From a checkpoint of a small transformer trained on Wikipedia.
Architecture: RMSNorm before each block, no biases in attention or MLP, tied embeddings.
Training: a variant of Muon for these matrices, 1005M tokens.
MLP neurons of a small language model. Each row is named by its layer, matrix (gate and up: input weights) and neuron, and shows model dimensions 496-623. Each number is 500 + 25 x the weight over its row's rms, rounded and kept within 0 to 999. Numbers have three digits each. A neuron's up and down rows have the sign that makes its largest values positive.
After each neuron's rows, "fires on" lists the tokens most often at its 100 highest values on Wikipedia text that the model never trained on.

L8.gate127:505496459503533530489488505486464524504455512534527533526522509484518487486543507485483444558514469516513522486482473509502527532502526466492500453469550503526479516514517455476487530491468482455514501519493516465548523511504496497509477520490522504517460513537469518500510510523470514516487498466534519485516500581530449547548520469514484487536521496490460505493488451505501495473462
L8.up127:501467530505469503500509504486486514509520455465521476505549522508470500442483464496491468466514491479487543462485505488486505508510472488522482492518447475504484507551524518510466526485538492485497524490496550478514493459522480486517513456544511544513486495543478482491433493494443509499507492524534501478517536521507491517531488517482548510487473536476487495511493481469512490510489
fires on: " |"

L5.gate631:544475499499552489479479464532467524496491531471497482512478522550507491500514474516479513462505480485479504494488466495488498522506530498520499492520508510490546515519503479495451449474512506457492526492511492519526511542492478498467479486525549501519456526494488529506527498474486517481471489483484517511541451562508490553528498529476522535526542512493486465509527470450513471483480
L5.up631:500484489460465489502490483491483519466550518473516465512506511525497488490512544448460521446469491521497517485455469463526507494529511449535522484475562520453514504503530534505458484489536519506520508502495475512531530501478503505479467524512516438487498543538484516491504514500505509509487524492474442466516490520498506475508497521499526502537504509507483483555478507525523466533487
fires on: " |", "|", " Tour", "-"

L3.gate438:505521513527466455531508520480521523470575490505528525484508485483488520527464487535511498498508528483499489492494515487483490515510535489505491473460518473522521551522469451530477506511517481500556480510529533536510513525515513461479520467514512493510500470566450502504568473522502482533485518498516491501511473490508533492460486527524486470479515500532490504513497486520530502554499
L3.up438:435468471495518513534500472507441501513539499512458483508527463519523538538511479521537483521473495511532542522495488553494484466491491516523503503500482445502482498512469546489510488497488514468507504500488478479478465537537491485519471482524481483485510519507514503446514494526475521518467498504484488547479529508508502517480446512496509537527514478485497486548479496512508464524489
fires on: "\n", "i-", " Af", " Sup", " Mc"

L2.gate156:496486476495479482498522471505508459518535473450485528531481498461530454535477522512550536490553537516508503521510523483467507513475492509526514501511514487496552486500495499536508509506502516499496533458496526506508483515506515516499485486573505522494471473512445515491518480487511539476499520495463446496500508494486483503450495489491527501554494506497485525527488491540522493472502
L2.up156:492452502499489503532464469485503446477485512514498526535491489495485502486447459495524547492522539542492487522491511466505491497460505519454513500501516517515507489485554494494559484494516531538466489443487532480510539484479543530523522468520464509536468498476502517491515548491500493495481480449526559526529493491540483527467503495490522529511517537470471475506496518531501538499469
fires on: "m", "ó", "ö", "è", "ê", " dem"

L4.gate1194:471490481480490528504478567493517479491539484486480499487532493474509516502485483524482479530486468479526510515477456531499530506528465505515483459495488476468500479466507465471552452536501506490510497481483504485493514583479490489539488465509509539556518471541461466522501458493496489468447503485495505469475503510549506502484496460470504488520522499531487502477480473504493481517538
L4.up1194:500508503502520511469466535495493498450519495485461511492497482504491425540518527467501525496452468462474511531482522447522504511490477515508496461486500576506505487529463448525547453518528538446459514485507547494499511520554496500491484481468487528512518529492471491480479518493476517465497503483502527514537531471501509498494524499507445470502498501488562504514472515516512497533493
fires on: "\n"

L4.gate989:531525503517478491465461489504479485490524515507450502495523516495521499476494529522498457518530483508509501496483499484503469496542523483512536475514518474466484494485520509497493485503453500522541474505441496527484547478515497484499485521541441530474489481528549509470505521500473518485527520482496511461522522540477492511494480529476505524497479477532526516464488529492506489489481
L4.up989:529549507498562530504471503511517469464530528461500492494490514532509486470512474522499484475528493476455534486542417499519478514527499516506506498468471505531514494531507509507493538501500471553549493527463507487489505504515463519504536452529480504498496498517508486486442460498503496474476466477482512468516515451459499495503477524526512518507480529528486499499519507470500487472506
fires on: " second", "z", "em", " Second", " third"

L2.gate697:493485545540526504497532471508501532498548490462524483493465514475480521495501477515510488543499523494462460514512479485506488496482485519499500554460497493505527452508476506510487528501508518467482537465501497547541493492468509518474472486500541491501503492471481476503533502515482511505517478498514499530461503483506496515499485480487497474473521489481517428475519502509513465518493
L2.up697:463485468494481494460506512507491504498527553482466499494498494516517492485484434513517506480457513492491568492511468506478491487500495496473495523505507504486504509532496489493532556460470492503518501513513508531519494527544494505500478477493531453483536490514497492488515513519462500502493506512477522497495466485501541492466507544520467515489474479497500491530504514540489523501518
fires on: " O", "O", " (O", "-O"

L2.gate68:497494551516496455529523484476515499512518495481459515563485462451501480540485481542454489517509488433514513518490509503537499526492487512498533517529487467514553519492478495523505481528502508505546552517483438515474525531494492501532473478472538501536486516522508494463494489525456483486543524497491505526527513514519480515482556484497507502514483504497507497498509483517522455496500
L2.up68:480519519517519447476469462499553477511520456496486518504498443460504513538483542491471516504486490450457565512496514479500500512497529539452486517544512454540515514492490495470483485500510545521478527516476488496480508542539507446488491516496538546479455492527494524522525502450539452465499506495492456508483551478515491522473478478483532522500512497503470457528539528495489502477475
fires on: "\n"

L4.gate702:500429476525561536527511520495525510527506475446520529530530518500551517454514488474499470503489476495459507442529537516504518523468490481532510483502495459519506499498494483486486488457509507464506527533550470486492542484527505559499487511510477480510530544488531503531483466486509469477488511539546500488527462489520482537531469526511498494468497513526506500483483486501476497487480
L4.up702:479473507519508528501476517525516466505502492484534494533488522503502491484477508465500494495528482490508521476486472497470504508466487514508470520473481546542503522485515516509472511515529443513494506490453473475518479494471500466523480557501466476518463527513502450501482483483480482505513499502546497469501492477483528501507501491505507480504521533467526485510527454499508442474527
fires on: " |", " gene", " bi", " Bi", "act", " turb"

L5.gate549:500532530491498527495489545552541515535460520485506532453519495519535528493493500509500503500470493505487454546486501462504507452497498478535513492486524507496473531484530529493498496522490517485474536518472517515475494489498537466470478478516467544504509531480495490562495452468521499515496494517489535492467498489503561533474468456475503509481501525493556524494466532531492500489507
L5.up549:475508529532508524473578577523482505557451511463491505488540493513552504525520499455492452538521478492502479508497505481506484512513494485487485515479520512489500497533500470499488500487514512452489519503512502489477559462533502500487483491476525516501537513504490517534555505526516484515539479480450516508512475527510543529500476496560493479498509523506486534514525473537530507525483
fires on: "ay", "oy", " Bay", " Jay", " Kay"

L4.gate620:487509510535476473528544516512531463468526543467467530530508490496538510520483489506470468484514468490477496516505520508525498497474502502495554462506450508497536448484507493473520483477469507512511489452522469532477494503506521521498509468502493516512540449528506510503520467525491521460494519464500497461510493505455540535469488521483489509505494540516534506512534490522502471468529
L4.up620:523529495507545510491513502472522500479544488477502473500503471506473490518507496452499517558490509481511507530466531466504521481514518505477470491497478519490494523512455461476538460499522484543491474493550466472505518489451500491485530510462464516504535501524496472539487484482476434468467495516489506524515551459515471501509457494511492489472501505487485505487485507498512469516530
fires on: "\n", " \"D", " \"L"

L3.gate1000:500479509513463518522483532471532516496485511510492445494487493475536502494512507603497498492505510542527473497538489469509516517482509517464488470513476441468498525518440468505490515510474512557488496475480495485543570520509545536451504478547467497460532492506501506502503474491481508445500484486459494439470495489444549532492523464458513481495549526525459484504480458506535445477498
L3.up1000:503478469498513480484469506483504424484470492500494461510491491464486520474518473502489551470502505515540501512505496533534494539475525507493490487463496481533476497477501500507441550499494485480470481500466504483542504472512528480517498460516471457481477519498512483563460507497494513541499491482531489491526469517529524549575480497490507553497486528525517507461504485514510513487493
fires on: "m", "-m", " \"m"

L5.gate125:495508550464479471495500498523483514538469506488484525467513510511502482476513543545510513479487476501480480488510492524465496521517496496520470527537524514465463473493482507518493504473496490536502528477473471534490535503511463524495467505501467514480461446427500490472514471508509488504471520481523510487469495536519514523481478470508527465522546482490527527489494533531465488517520
L5.up125:484498541467503490477534513502479523532510485528508477525442500490520474459497509536520510490466491493493501483547482515509468510496509528476543531530452515469485522477511445478489488511467530462544527525500452481497517543501509540494480474500480517487483521491499515513482495519534499505458491537502508472448481476478471496528452501447514504475502512451522481506493474495502474482532
fires on: " |", ")", ".;", "\n", ")."

L8.gate173:520501498421458507531506479468403474499491520511428477520508496498506517430531513489505495528537477472458505506504482504517494479471478530454478513518520506474490501478511464506496477473479526515498494494446512476477497508466516530511516494490505447464508490470512504479491492510511486528503442465524507508484479490487496511509500480505543511502527440474508512495519508537505484489566
L8.up173:447502532495531487494497469558455506492493443491452556479488508486492510475487487459491550508492498516559528499502491447553524537477573521496562463488488490524434509492472571519499480494480518491533498484495503529538498545533474527457497499473512503529476500508506539512506522475508474514517481499508532491502505524476475483555498465484474469466487483447478454512475451477483478494525
fires on: "\n", " |", " Notes", "eth", "ves", "ol"

L3.gate1103:486484508495502472494540544474474495493520471488542481439467466522506496481480481474486514489540451513513513516469561474514468561477508494470458492481527463470497511490526545569523542507481541455472510471525498547515496504494474502514483484525539557509500515468524491508478492500482507488472519484475506523504493456483498517490521493480545472496524490511455490516494464474512455504469
L3.up1103:478484536461508475514518442440491464462498517523483493523515496543482471470488534480511486498526518508482542524493488513471497536496491489522505472477543459492525497516501494509483496481478481521476489467525530495505487528515519462529462464546539518527498520515543511521520527505514503489514502477506503533460453502510486468499515468489486477544494488499486487520508496488520502516522
fires on: " following", " announced", " reported", " reveals", "According"

L2.gate773:498490544482481500528508518512507513481540466495513541557501466484475499472477517523501549528496493459471548524494508470540497493467481455467500520486473501471543500510496473512515508502504520507508488506529461507502502530543523541518498479485529540530542503496491520504525503533495473462555496510502499504497527521475488521499518478503474523505447511485477472511498527523536475515488
L2.up773:489568537479511503509506524519518531468557493485514527536501421494484475514463521530508529520495466445484544509489519446539517514479504506490482500484473467473532482515485498517510489513487509537507501514504510513454504507538491538528473486457529510489513504515506478491525502515527464468504492483469490502491517502467504498477503499491493529481487521487489463509501524553523455507504
fires on: "\n"

L5.gate298:522508526507464476507508503496463508508528488493506404539503486496488500500508516473488508509509468502528511486488501537480453536500513532512493525519481482463485495451490534507568526449480511517497480530538552542515511458514555533500510532532530447482507528467498516490508506500485485509451513485549480521506485485549527524528470517529487525470500528486527527548495484477514532517507
L5.up298:563511500554506488507495499465524517501521505470505470494502509497500483528479525448471489503511469493512513495483479478464521490452522498514481488511512495498553482502496519512508513503412507512519495522545520485480493497514464485480500479483512529503554480502528527518493515466474555521534442502506465506483493534528443469509497486512493480522482536511481509498480526472492512517489
fires on: " at", " with", " At", " has", " long", " With"

L4.gate1169:523514450503504514491490539528558468473468469508483508507491465533496518515520544515536502526524520496508492512504515525556482479487483525469483473487478532502500472511481505477467482507509538470510489506491495541467468501480520506515484492490492524499524463523494523491513538514515503470523506506497513478500515491499465495483518499505465510492482513489517483502493479526499480466500
L4.up1169:528528485500519480487473522526538474469523445513486522512462472513467473505485511480526502554503490501514497536472519518520476501502507515487514474478470500453489484509491481482464501494546531498444469505477534515487468496489498483513510485497483500520540462518464525561487511546494520483525539462482535496516452494483457483499515481516472513489560518503488475498497478562504500482482
fires on: "\n", " |"

L2.gate564:528463442492482512520504525456486552487478468450508500481516490459547476448525526546510506503477495507506477482495498505516490500430530541481482489515452470499519447531501461535491493504454471453508486568522477512451520535439495482502478404501493516490518443507514523492531526490464547459472497478464457524512533493489482510496505499498481487470462488483464515479507513536460515502488
L2.up564:512487480493482538485495506444490544497520491503499478513496470496441497516535507489486475491484512504530520451495496507482481496515465532465498477500542537507510456507516486480525542520508512486526473475509460482462471476461530541482519482510491541468492455461541507491503485464455503485479491499503460517525484478479459489522513508483498517468481477523482476484497510562444499463452
fires on: " s", "-s", " (s", " \"s", " overs"

L2.gate1217:478500501522500521511487485460523534547497544524497520525560508538490507522526489458526500515507521501539474468489521522503516482535524466484468494561486470552478498535472473504516481478502501474478529486479476493447492532474482491477489456516522516509532480522513487456551498485482496502521466509495486488475496540499490503534488470454502480477500530473471516521465473509514464523495
L2.up1217:481525536530463495482497493472545529517543497528497530477538467498468501476526493468491487520505467509449461471513517528540559489518501511514522470477526511520476475509540502479511528458517532497533527498505539496514492464461461520525525524514505499451486488509491515467457517472460516459514467547503491516492464515476506479480502541459579480495458537483475498509481498536520475493508
fires on: "H", " \"H", " (H", "==H", " Hon", " hon"

L2.gate256:502513497509468486473486558466488441526464506514524451474498470518553491471466510504465492526481487429490481523535548570470512485527533485490519486519506489527496538492508508492564520473467501511503473476496551529508522520476529504496513536494503520498476523498529543514552471492449495564447471478503479549537505529571536481515500510544503486528488487499499499507470508480532484513486
L2.up256:533528511525481508515523539456500482531483491482495499525503447475477490486479506516505505520485493499510485513513488539492551517524506508476539548553536530447513541502497524542510515490493497472493475490512515515506532503433542499476453524462509490442489537563534492474524517509474519516508492519477495490513477472535503483532478508493518509487489510492504512535527506509494447506460
fires on: " with", " With", "With"